MLP neurons of a small language model. Each row is named by its layer, matrix (up: input weights) and neuron, and shows model dimensions 464-559. Each number is 500 + 50 x the weight over its row's rms, rounded and kept within 0 to 999. Numbers have three digits each.
After each neuron's rows, "fires on" lists the tokens most often at its 100 highest values on Wikipedia text that the model never trained on.

L6.up2450:398537467515491409564456541432570426488513465524586476422502544481482553514429411557476530494572476459523352527570482549441481503568514549462398567479482472490429496502561578505432505477419550516590463520523578408546618541507577499581511511500450591531397592377470547407466514484481567484
fires on: " A", " a", "a", ".e"

L6.up2460:543396560604487509560540438460475538543461544449500559412454514394529474515448433581536674523523527504441530529566437475514467434484449463440533568564491444420558519465482542514564511480414471455536514480464523433469568436558531470579534534471458492437471542392491532491565495458521488557
fires on: " ", " to", " for", " the", " and"

L6.up537:569444466480506572480503454529440548463511565500479401571477442466525471452482515489495598545433514505476554542524537611526508432545582512452499504561590474527473473452550460485480485440491441493488489457518440578529564515557470513484424404463539552517466529574459525534471451455479530556
fires on: " ", " \"", " |\n", " Mc", "\n"

L6.up1062:461482456545526461523502421510472506591522563525572482426569515575496445512571505597548466526501559570525456533547453447450510500444496511544367551528489512493469470487454539527573549642512516486531444472468463576473506450484482503509482414501473561455349617562539578487511521481545549504
fires on: " |\n", " C", "\n", " (", "\\", "\n\n"

L6.up1420:479564497475466525455491505519502429448456549511503500533459510555442475428509567562477580477523475549522534559474461440422544531492516508466502504515502459587481419463488507454595522431505434555510480451489530500495440528505584522557530429460530547541542480475451571579473607556452522510
fires on: " ", ",", " of", " Sh"

L6.up837:540552464516481478521441508588467520574425565566432532487533535550499589537488525556449494563532595545406399534494510447464570467511554541412463543553505468511488491520459609465573611505578497583566483497483438447415523515542632521520438525454553432551461487508533514434448541550492529436
fires on: " ", "-", ":", " New", "|", " the"

L6.up190:425551424517441449383552433472536361538456490425395493508491588558426538488437446459514563492509392457376495409480494568479432468442538517417487539453457439592560461516545478564477580421492405556459372436519480506455516552451419493519382499412534537470523582455499483499492542496497460550
fires on: ",", "19", ".", " "

L6.up1092:478482535498574534392571494555556557466526428402510472519562518477493516541426522543445431449543552559449401568505492490527463474422600506476571516358522454519539539484481537473538538528464575527523488433506535532491530456542514444532532499530516546532498551427503472541501417572420480587
fires on: "\n", ")\n", "20", " much", "19"

L6.up648:495470549538483451403529418485518479501551406424498508458563585509466526487463484566504681476540491458603476425457465388590498393538375500530581493566524558497478524547426533498516457440523474496413524484477536455516456518482517459534535525428461435411535586498477462526507501468500494505
fires on: ".", ",", "20", "10"

L6.up873:522510457523427575505455482558503575443540520532581446499560470533512452493453484481465486489556545497476573515533457495539437466521454528503484531552550476616462550472488594507456568508496544563481536367439427511517485564541562532473515466557538502503558546496543500576522441547478563504
fires on: " |", ":", "|", "8", "a", " of"

L6.up2269:442465519578520477472462514473494479485469564515485552474442541410524517536469455493432529487439535507464511484451625449485589584522492549451520501455571487450436535531505487366465523554531432463561471500425473425500631425533569462481410428489488418508547641445533481472573540483552427502
fires on: ")", " ", ","

L6.up2278:466486456558579474441466471477524513484495566471577509498552517534447400438550435456542499586536452538460470530447442498434433495438444495547545493531512559498547473515489489486528521422485508520570511483403498459500574514503534453497499546424480519437484513550525520465488538506469441564
fires on: " |\n", " \"", "/", "\n", " f", " votes"

L6.up2379:554473557468483609502535463439524539597519537597575436544522517448484429473530563516459563429342527524415467499499496551535469473497476470529435491481503448497500476527475512512492428544544451582480517511462555551523465499496543425405461516428481487481494415604551377483580528493546522497
fires on: " ", ",", "H"

L6.up69:507544531453573436405493393562576474508483485436594576532575458425561427467543515463510548507510531469485552474495457491490479510477480551504525461538569587391486516540409455442408458521470487538599491559448496567483599416465516488447500525533485415538545509630410496482514432500451506470
fires on: ".", " ", "19", ",", ":", ")"

L6.up730:485578463500491543457504464542543464562583494472490476605526573402523484506531510517467572516485516476574494496470539548536598528552462436494494505471510529514478500552536462548435459450588583495582589561425509494423508618548487611521526481523475468521526521486472512532541547568476555432
fires on: " (", " was", " A", "19", " |", " \""

L6.up1045:543400459563586451484409504512470600497483508617615548440612605477570418465568490485453521398508451443545497553528573450470534549517595443530539526484591497512430411444560501531470468422553406499530518523467443465609523451516525596487475494501422507530465497539530483504541495494490513521
fires on: " in", " of", "'s", " |", " In"

L6.up201:461510403535496532512459559572513571492382490577448505469597470517511538453415547525444483521477620407448413424529602501463548472632414515549517476448529582527378512478444522557539595482495521552583518449564505534437562497443510411552493505434566520586509416450546466494558549456467420566
fires on: " |", " of", " ", ";"

L6.up1866:503496535469593555435543496475538535452619508491521453532481481496421496450493487533443444453470569460494488474517546482546511453534470505576480565548539526467511474544506484579495506426471486463541460380479485617541491456431550366492494420500521583520481498524440539436553477482568524539
fires on: " ", "–", " North", "19"

L6.up1832:464540590492528509499512551495557513496440515462564536450536438487533568511499466442450477423545537596485515538459544501469400548415531518482529465402618533470497443498530536483560509347486492491476609502528378491477542523508471482485545497518489501419424497509508445596431458445518569503
fires on: " |", "|", " ", ";", " DF"

L6.up156:473447520513472475535522533553423482554523444620547474551634483481566495518558449444465461435454483461472558476473544614488529458599438546427367502536514543586499542506492506511462497504574486560432577486513530602506560485472500457515574440523497550460405516564462541515499516518421508542
fires on: " ", "–", "M", " M", " p"

L6.up1189:522487475427627524423547479508443551491509508531567483477509443441546555466356553473553459450587531504550563585496461471484388488520458572522519473510445487530550534481449492437533491516526549464443536524555452419515513488527506497540367477521518531458541537478568491561481465508554524525
fires on: ",", " |", " ", "\",", " ("

L6.up2240:531496528496515528370445410468560533532541476470525496504448474473450446449481498525513538513490487523489461442553487476449475559466401523489490512459508525498457581470385483530601518439467499508330432457435510405490508461519600423505505553500498498575492502540527546482565571513472573471
fires on: " are", " is", "|", " Min", " was", " were"

L6.up2257:449490483563529478404486487478576501557439446521534551534564452558562495451467532489542549580470479513404487541549626476531507515489537464483448516520483466580541520509475499450532528457503514516566513505584534472422462455503596469476514532516466530526520519454488618541441436461409532561
fires on: ":", "19", ",", "20"

L6.up1529:554435503565435598484574610582431484543510537447497538508481459491543466577518519533424494408553529486484512510441484407399518420471573555506444436535518498513474545451553482489514505576530496463509514512497530456504483441476477420358577500477591485432536475515548492432451531440446532512
fires on: " ", "19", " T", " not", " can"

L6.up1260:494427506484562477493555476530522466492545544472453546431461483491467519527400471447530525588473490493547404503483473525487499452453530471550430473514538413551485557564443465489438490547451614468581429463566418547483501501519540500493478486487481465559572528509541511447439505532540582561
fires on: " |\n", " L", " P", " K", "\n", "P"

L6.up192:430475483542514490401491467492510485448481528490550443481464448503498498531511561481505526571442461445532437444467458565429576502492573575502530478525448476524631480473485454457523494590477491474471479536448527575420523503457509523588401479582532427444497540590559525467436476479525536457
fires on: " |\n"

L6.up757:418444441499518468592512469559523518524574395577469465479424475500505460504533478542497454512369506466476513477459547499481455455525471500592482496532445581491470450506561507476540538510413451510549438464452494478493467435449508561516499497487544493484627538466439497501403524573492487608
fires on: " ", "\n", "T", "t", " were"

L6.up1:555447487498525430484462508496572572521511454476560503490467485526523532525479574421592420553417538548509489541544483563516527579411487525404529464369505448471527542472528445466488472511537462526594402432587487544549566407476477495506401489504430458618474543481500471586474667475524441561
fires on: ",", " the", ";", " –", " He"

L6.up66:488505538597508389526485552525525560549470470654506503596468524521476512500509560498508499518460467476483445532529485541545434495486514503433550555484478553614449414444511484433546576519564535398463507603500502467504554448508537489469556527500513521515470492524495548490471483451484507644
fires on: " ", " the", "-", " its"

L6.up1956:503557478517466456443423509500539575513401478428400513529490512502494445485587545565585482416489579490449496541511535497429521483418529549537493471513477538457555399538558502538519436505559436566535503555435556410515492464578586543533572528454499501574573516503552481517510456509420476495
fires on: ".", " began", " started"

L6.up1783:643419607459597547515547488482551574456477483527492451504478543409494560521505472525430485435405460531488568520548508534530426447556495550555490532525505515525516522524535562392497525561554485493504555492443473589506547490389488640591549541463547416575476478515568470505587477459483525495
fires on: " |\n", " to", " was", ",", " film", " released"

L6.up1997:434590564468522495432429456477467480547565467647429460486521496544496500506416536444523487477532575441530504499487595509515503537464461494511555469461453646469502478424459408516485424363553610556469471509533493479481582432464539452466548545516517448486468470444477546420515465536597521398
fires on: " |", " or", ";", " ", "|", " V"

L6.up1146:492486478519567493534534511491484448610522444477508528580616506452474430548435475499502546507535406462476524496467539590510511565466482412470476507583581472559471416453486483416508381433551538461531414503463534497541518497448442464469494509476528523422473452546535417491522500545547477476
fires on: ",", " the", ":", " is"

L6.up90:564537507479575453559460442416542545485517577473460507442578384595464479500525472505550585597567485584507473517431482533488500450518508553451519570482530475490584429613529497477516535532597453498412485491435501493422505603476533535434544525504504444489361505496544592534573457592522545523
fires on: " |\n", " Sch", "===", " ("

L6.up2262:546505518473576516567414482562564447528544500480545605495427534487476520514580432506611513453428457360506533528477553535401512551521453569543457483605432531624469460482445477474474548517502434548500376502494468497524441548533482493553467496561528535498527484458530575444402433467498591605
fires on: " ", " she", "19", "20", " to"

L6.up1394:497466587541519465530515536520499490567440472627527536550468495458498458493550519505553456465469496456442542471487467537546542490488548453484510407445474582455499506516540484452472494443524460442402492515421478498467487564431474524534548580501417581477537470552508437559423459517598451584
fires on: " in", "In", ",", " In"

L6.up1468:558479495439584479513443489479500498479588603448469544568551515576502411586493559582543452567512469582451455478476582473551571506444523516570504472519411507544586429461490418532566528471483463461474447522467502587469594577445499526576543455464392565421541443507556469499404544542412522522
fires on: ",", " has", " had", " |\n", " an"

L6.up1252:476519547378462576547490505457468468489556501516465480501520467517518527516423547504491492509540493550514447428491471519506551442378523509540462487502553451490527467569622514503489426543488468486517425494422447509453527561493492451640488573555469455483507482460555523495516580489504507523
fires on: " |\n", ",", "|"

L6.up2156:588496553467521509449569405501483560498521506482482451570511492443480546579396592539446508502510571488544526459573534584488391524505437544489422492500580374537579505624519493446436426585599485520457467505485525553607541556530503448528409530477552482511500495477518508493530621484562526424
fires on: ",", "20", "–", " ", "-"

L6.up676:482477435459549443478464433522514496540525532516509504540480476532447489442390551508524598440549500620519492522491532414506498531508496609519477539445564636597527433531575405554499457508583532494529453497548551650582521516572472449557487594469423511445467512549489455393396492513586524616
fires on: " ", "–", "20", ",", " \""

L6.up98:453475531433442564474448556413585615487440556517443507485553508538506457421446455492486551451446573430570557589521506484609501454510476522566439451554468544474486527523399516562440535439577473467468523422474547624467531522522392569410421527426467441500435443583582522460476556461480481450
fires on: " |", " to", " "

L6.up49:470561485549470453475538541508572485519472525565425616454413493503545400507442513507527449496564499472394524549528528527467543560628542401493519476489415549473488519437538548456450404442565483550532439471503440500462492464562526509463485541522527431566546447435537465511578541387502482465
fires on: " |", "|"

L6.up1984:497377592544504526511451454532494508559499493528505407489556515407471413454535482530616451478513503518561522507491484540506528430460554569579596515568519408456505553469506515425587557480539369472473519541482500522501557529533522488500488534524446492521517512473506471543535486521511627548
fires on: " ", "\n", " and", " is", ")\n", " was"

L6.up600:499470605524528566460471528656529500460445521510421519465520512395479455434502448491476514459517449473423516595471530452519504416468523518498539491568470530484498563507539567568465469474578486600557531555425454534532478484560490505473558538457438580481497531593573571630590489485522589541
fires on: " |", " May", " January", " April", " of", ":"

L6.up809:593447515508601510443490413463491465439407565434438556509477512461528531421464473561535411417527425402408598387584568489510514585459476554525486503483440490595459479533476570537468426622538482480539522418570484618515553494452516557499475547497474522558497465528546466476543509502470467588
fires on: ",", ".", " ", "-", " Ch", " of"

L6.up936:503559408575476503481501403577502558526532564505478549453523438454472373432576409529499654501522563533588502400437503419517444563555530583470480526523450415536442506496532534545511523635414512435561431487576466519518487510524573483503502504383466486535609471510549516512496436425485461552
fires on: " \"", " and", " for", ",", "ops", " his"

L6.up651:452379431482487581548429458453555500573482518487517537526464440505513463512521556467471585516477477479420541618576504537568514518561511409402573611514523422463503586527492460482493480511385464478514504477513482552533457538453439491501463521586460455542440507539496443498533546571511493508
fires on: " \"", " the", " -", " |", ":", "'s"

L6.up1259:460497524533495517498557447483534451568497523521489481452564514442497588470538454479450533550516521510488523486484449569463484479411443581456540502523405476489519487512442403516538524507463455485549488639518375544453507594639538516460441486582431386523485471423455415480461413463491522569
fires on: " ", "–", "\n", " |", "|"

L6.up1459:537531538497521455571508491429570595448368564448561509542432447486488593472572448484586449504415441579521500493484506545527402509384496484548529491437518504560543485546524435552514430512513444618516467444408490497454530582509448603518529481517479535425410547450584417544477456476510460504
fires on: " |\n", " |"

L6.up1067:543485472470554501467431456541553531513564489559468520518576513493610544629424446595459559578504536399413443460472491479460537416616515520501395482393452490549503437453524554535480503572505449504542465493519479457539498461543491446492451503480517450547438498430516530466484475559412539458
fires on: " H", " No", ",", " B", "b", " |"

L6.up292:475498498482523445489491509482558567559516512498413536519560511529489505496578539421504533550585513455470458422461501574584538483512513530473439391438408584522457527447545474531433517480525544527522494434536510606531619387421563451497562550516546508516484561521514516449494458415422481512
fires on: ";", " |", " Al", ":", "|", "==="

L6.up1367:478490533623594453408480485481496568474523476503565542538390433495414487490557432498485471506545482410546479535538489400487556473447535523538489537510489520547523518536602492483565512475562486497483564531438490431473503475424560468463510486567498477456409450520503436512505548576519466624
fires on: " ", " −", ".", " not", " still"

L6.up1187:436475442542499551493631412529463543446493514512424500471533485513511463546462443373407588458428360542350438451502411500517532401437511557535437571583486505608517463494443464516527449456459515496438512424438507495531516544440532476537457440480402465488478534512455486467485485458581503503
fires on: ".", ",", " −"

L6.up1901:525492558503534523460511450484512523526545452492477581495363510547492511464533416468545517474559493357464527436558527510483449579609446511458448524442499558449422490603538450510445409506549476568442465550519495469469485482541541537500492486545429442521542522423471470540415451509562509396
fires on: " ", "–", "19"

L6.up1777:462460465473545573557437525527529480470286576518457566428523483518551491606528524518546519501521503508465497525550457476544442472456557449456466489509494502536538558460615523532573477438520458502415463464469420442484477449457437521504518427512480462507537568540497517563496430519507468592
fires on: " H", ":", " |", "',", " Robert", " Charles"

L6.up1911:499488472544511457486401518475561562437530551548571489491438536501434510562521553540512469528502453546441470561484533542561467431510575510500453592493422497503518532518481534482497403534518517479550472474442531440520542494467482601510429447466503442499437513550538535540529525448527416496
fires on: " ", "—"

L6.up1302:460460524493510531475515465514486523504540527554466407463465526387408470475530413508511529533532563496473456391571489506462429467575540542515566468504447474470563431505501530447573450479485473487455551523367455435523501640598468514512458524483517462470541470436509422596485571494547456535
fires on: "-", " ", ".", "10"

L6.up2183:454455465480533460557516516483492483560476516548472508391567416483454451447491525600547423567472425489488508548580493508465455475549515477531490525539495514497548447552517538538540495487547539516555557453507395458440539524509450487604430569522490529503441567525565488456460487585475562592
fires on: "B", " P", " K", " All", " S"

L6.up1286:468472548414497522542398390538571537514505498579469428451547491474407504413463484464603592607631536580527421565487546479438449484555549475555515605564549535559506460523563531456489542488544519542491437547400506545492374493529434525579470457504540451420467444431512513524451581478465546524
fires on: " ", " a", " A", ":", "19"

L6.up628:477521465522496523584482474458505523582439556510494538474573499507540461515529609527602551528448471544428428550488474545546462427525540403523494509448461482514553427490518489494458527549560471449470521489536451527511431477592498413531488440454385511504459501479479513514495485624560471478
fires on: " |", ".", ":", " by"

L6.up446:554515473524482455419497515462496567521436543420625509476512529487550608490519495549457502479514518533590548489458442494529503563448462465521541485493502605531456422590476492471497520465608577442504585557470512457458604494524515556529510425432466471526449536432524505473558454418416504524
fires on: " ", "-", " and", "0", " |"

L6.up1982:507490542425453477490420445537515482581507467422361423465460536394453488540514444520522427491483479498420584377532585457472452517502465484486454498516507439462498540571525512454519505582498481590590548561551519512497476499537434532475534563546427591464457533439561521511512515460513471548
fires on: " ", "–", "20", ",", "-", "19"

L6.up1492:473434477547516593472543548525461519454576494486573544524509477501502432488507491457551512547488474582519455524498610467444534523459506436477539480502624484509435493486467486446562477510595548450494464517488528582519476410484500554480577528528479512375433514565500524567420526543521470555
fires on: " to", " from", "===", " in", " |", "th"

L6.up2172:590452559534467476517543439530479519584476386497539474536566549526517566492514450512522544481516542474494478519567558480427530516389509574373538560466527496446530400434486535537525506495529487496485482608429487512633500448508490539583452443467482462559460431518473506461552486455467541552
fires on: " the", " (", ",", " The", "-", ":"

L6.up1289:462463462557543509452431456478440532509488468461478520529477541494390537513450383461495584533487508520448489479482389459460534530553508513533531539540580479538535505574386538444537596489564557440534455580396594514455556523449468471545590538404473519509385533553524460455459555471550490501
fires on: " ", " a", " at"

L6.up1325:550535502490447507455497429551585563497491617481511532533446575526474449453526497496512458527482515478445505484541519471482525452479523407497491531457397552521618550490480492492479529497337544503457493433437473512427494420531499513535538530514497617506495535433431521470442519484447562538
fires on: " they", " They", " scores"

L6.up250:452525450357484491443495540526509563569452431556490569447517477478525450475490454483459482425495403443444573529512501557486554537577445396501364545607510496540481479532529491391513489501509499414490551480428460464444556460473496466499381497435464491568595451412547492562459489560510431428
fires on: ".", ","

L6.up1805:487452502495503491464529495553431491517481514512493461509465615537516477607455442501398456490530490580438400444493531483432478417444534588453423465591433553530595494434532532515614554481598401502485449511569552509495649471519468466513446548544498584451506555426626465534548519541525543489
fires on: " ", "–", "20"

L6.up2503:474437556448469455539589463581436481554427442494493499379472440486520523475451471552492531536388520439575602494545528600453516347404527527420470486439473515441447489485403585553486524440553471533519440558504455518568530551576454526565487588471431452462531465495553551431486487520467489563
fires on: ",", " is"

L6.up1518:524482489541444544549529481385611460540542523489491496564524463374481531523427502467560638462526413562501525500583441578479478506533489541577470493507587479455529419471426472558479509457533534479475471512545445483444526542537500474506439490626495512506461591474507469504439477632498477422
fires on: " (", "\n", " \"", " —", "2"

L6.up1428:618530453570495565465459398560472437472491532571515575520428427538543442428469559542539556482499469517411463475520427503516478515435535505522465514511500404495520443566403578555490472506556480563470485600453522419470453481541502492381417548503382499534560499407428484546550557365530486551
fires on: " |", ";", " of", " ranked", "re"

L6.up1132:521414429493577482487536466490445609450493539548519496498507449663490557536479494452443503526578507441492518473511469493420566495553475514584473506546529465523579556527384511398576502505530368526565497467540489522485555499417557517493414540460430490430557537508531584518538525476489582511
fires on: " ", ".", "=="

L6.up2318:628516568522613447472597442563541522583485461533541422421411548429486540508575481447344513512441437603573560494449462480484391496527492620421423371553586469581459527532557494527586493529527497448565517458538467536427536462488478398519507474582503501471468571463531493508452473450467487488
fires on: " is", " and", "\n", ",", "\",", " was"

L6.up1224:511464473459447504505569576528546585492527507593552630566520477474507503400445494549549561504505505593445371523504545480495497500482463544483541552543481515420539444581495444478417533533533408526511489484527471531555573474502381452567464573544452499511526429447453477607550529497475528528
fires on: ",", " the", ".", " v"

L6.up2405:466475482536557559532389596543514464457461404517510340549444520503480481565503532486487551523485474585494478592412504599571510498395503519500457553577620529568438560553587502568469456430469494496525512493529455466486531489578484528438516496516470524484488504513557495457582506519492448437
fires on: " ", "|", "od"

L6.up1304:517406447572470557447518500477478599480577551548487485516487452353484551571546461476504507493542514465476491508535535577471578449533488530504505502441557596562571497542458422527458471471504569417558470584481493492483606515490430564525439524493555458538429519542471477495512440504466539514
fires on: ",", " May", " and", " "

L6.up749:534507517485443532482458490525507469538522365455496455497500521466429494460488529466566393458471485512442450482530493513599545441472483458494527367550433487581538540449569556498478488495562456498455438551423531429476384510479557482490458448465479486557506526380525461483486455542490508578
fires on: ".", ","

L6.up412:418404477473483526487494579469392582537441442488491480519579541393456458571574573482556550489460476468604515551483524490479541519471420550522540526509479547533528405523550525535508486489387444508466491528489425455458493564599430613574594463481544586532445564463499495512505448462537458505
fires on: " |", " D", ",", " G", " -"

L6.up2291:506429435546438523506440450518528424524478482478510550509470489414569605583453533614518509472486426513439571523481519554512521472459542507555488523519523485515580411472438583406573453552481427523495476491532454509457466535582413470541498458526490546558511528503417527579438518499498510489
fires on: ",", " he", " –", " the", " The", " |"

L6.up288:482468439514428467437506474468454501419498484529473554534452477525534513381494507530494548525579509384406498474466471502588550483536498541451434476432591512548523434456504551418500464482484488535537485466431502467515525497493462591567474519548491532556407429449477495518494440551594517536
fires on: " in", " H", " In", " Sir", " B"

L6.up500:503441424472505493578435528479465524509511611538559486548486562496494518485529452466398464518439511593438449548496510589508460539404496507546563540441343523535515489534487467552490482461451470518555409584471489504489522475554593478521612442520485546491512536542530484442437536456523424532
fires on: " |\n", "===\n\n", "\n"

L6.up317:514562509418427482459471455489554534443494482488422483466459533462463451528456556505572448540495500427512489557506531476406479519517598507504556510551483517568445471526550542447512566435510470471433479533630469466521520488474527475478525491567468516479514519479506519487479529444563568464
fires on: "20", " \"", "19", " (\"", ":", " for"

L6.up2481:448478482534557428500552453470481559485475496490506519457498556484550452472418496485521497555448445478531463517619479519414550561505445440516462478577588457490496553536504502420535428454471530563551518472538438399433534515386558530572591483504438536587510495610532475453477590428535431536
fires on: " |\n", " |", "\n", " W"

L6.up4:517499488538493494553529433549531496525459505463454634491509529455522478460502503505463494462518499536431510511572540451524501468540456453500499450506443492632548512512581451476483469540475542498445507488425557509482505474469504485535431485561493409502491461475515530545558435452458579496
fires on: ",", ")"

L6.up1167:525411530537524494535420506468559467593510543482469469559476446512517519547448354555469540608557521420542416587471514440528554503524463524542531513454505490609452405446588470394471474506439578645519493528520472455492501637483642539471497471492536489513486648394543513521472558495510539515
fires on: " a", "w", " A", " sw", "W"

L6.up2348:542490520395472450484572415499521552553527528577524456501488479469448503499556488550537478488444448541515554595604520570540511520537524620581449538512484485526611591459432429507477432508430480448500514460478547572457570458439549465500505573531481524508473510560535587549496560433484417448
fires on: " ", "20", ",", "-", "\n", "–"

L6.up2073:500394513478545518523469532567500611520500570490485570544545444401481450473449541490480532550572422483463506543476431395503397458463373539544537530494586465548580520507452492518563528512491442536562543648588568424454543546488518469506472551462397505544481472500426552522508465516454438437
fires on: " ", "–", " at", "20"

L6.up806:557469515490502519475423544461514531484371550482556588534661517451466474558500601531523468489542459446429470515513477487499530414478519530481570603537485522497386421472508491447429463492447555419420490457489561581462581445387456450485519455533521444470389517549500488463509468496578448515
fires on: "-", " an", "|", ":", " |"

L6.up1736:543498534528459504467512496450503520419488574457475494532502534433622507509495559472459430482473567483443476454492496462501460560445470552477452548573466502513558440489554475497478467544501456555492522522497476418467512475510513524473562589480604423414517499477534431545536565555545577574
fires on: " ", " finished", "–", "20"

L6.up1927:457414489496517516519458506518539558465542511474505396435545433537436510386522577494508390489544484581460507496508505369430509546515404511556454472469515545671489519504550441619544518536482558511487528473495456428532530496536559517549516471560499466568473498469485534444476553597505495495
fires on: " is", "B", "R", " are", "F"

L6.up473:519513448443437494509465517483521501521486560610400574572557526506504528460542522516505548552431571606511517485441572539503550491508534501466525486542443485516558366433508477505531489532440488585469535555634554538491504487507531477495545607474481443496567472496546502585454509433492449542
fires on: ",", " is", " and"

L6.up1484:520511433412523566473535463589504483481441456417479420493421490515468412512580547495497496496389433541445491527482533525505544479440476479496420484506544465524461420477481583496496449399451497461539457488524471424426495519442504503400386521430432490566473543424505425553507479614459572496
fires on: ",", ".", ":"

L6.up47:472514488492534429503395503547512457574556516516476487472571545444475432546477513532445396553368505482459515474467490455514533586477485484428564514511609533522490481545569498420492494575542396456522498519510564480510504520440477460502531549543498355505581514465479431475428458484563467540
fires on: "T", " made", "K", "t", "J", ":"

L6.up1332:564465541487572455512490540564497519533445531507492568452441572516513502496512542499509460518487472526566482593476526481505574456558431514469386488540430575511566449490490508495536504567476542504400484507519458493552485551575546504550508570444464470541540547492495437485445574425505538496
fires on: "\n", ",", " and", ";\n", ")\n"

L6.up1094:497519445465475556415398421539412474485475558514427499496552558483433574531479480486479465446481501469551523567548451433578559478417550515452537508532418572441499522469469472560521430453505448554460420549427387449507528503411480430434482450447466548533511559582487522466475519556511503503
fires on: " ", "–", "2"

L6.up15:531513506507532413484509510485502449502567467534508523434470458461454496401519490498423514561471600482476536456526477540550443610505560612560548705493485347547537442471505497466468511483490531493477544518504494517483500473549526440501520506457539467533578550413490495553553470526523445502
fires on: ",", " was", " and", " is", " by"

L6.up1582:479473462488516522500467486566486453542524485556433466530585360470503573458439504497506505451541479493580492554486533515520594571464489512440455597528480479481571601530466610501397538492491490577463483512504596439497520529443475500500458475435499488544527513495498464490504506531501531546
fires on: " ", " a", "19", "\n", "–"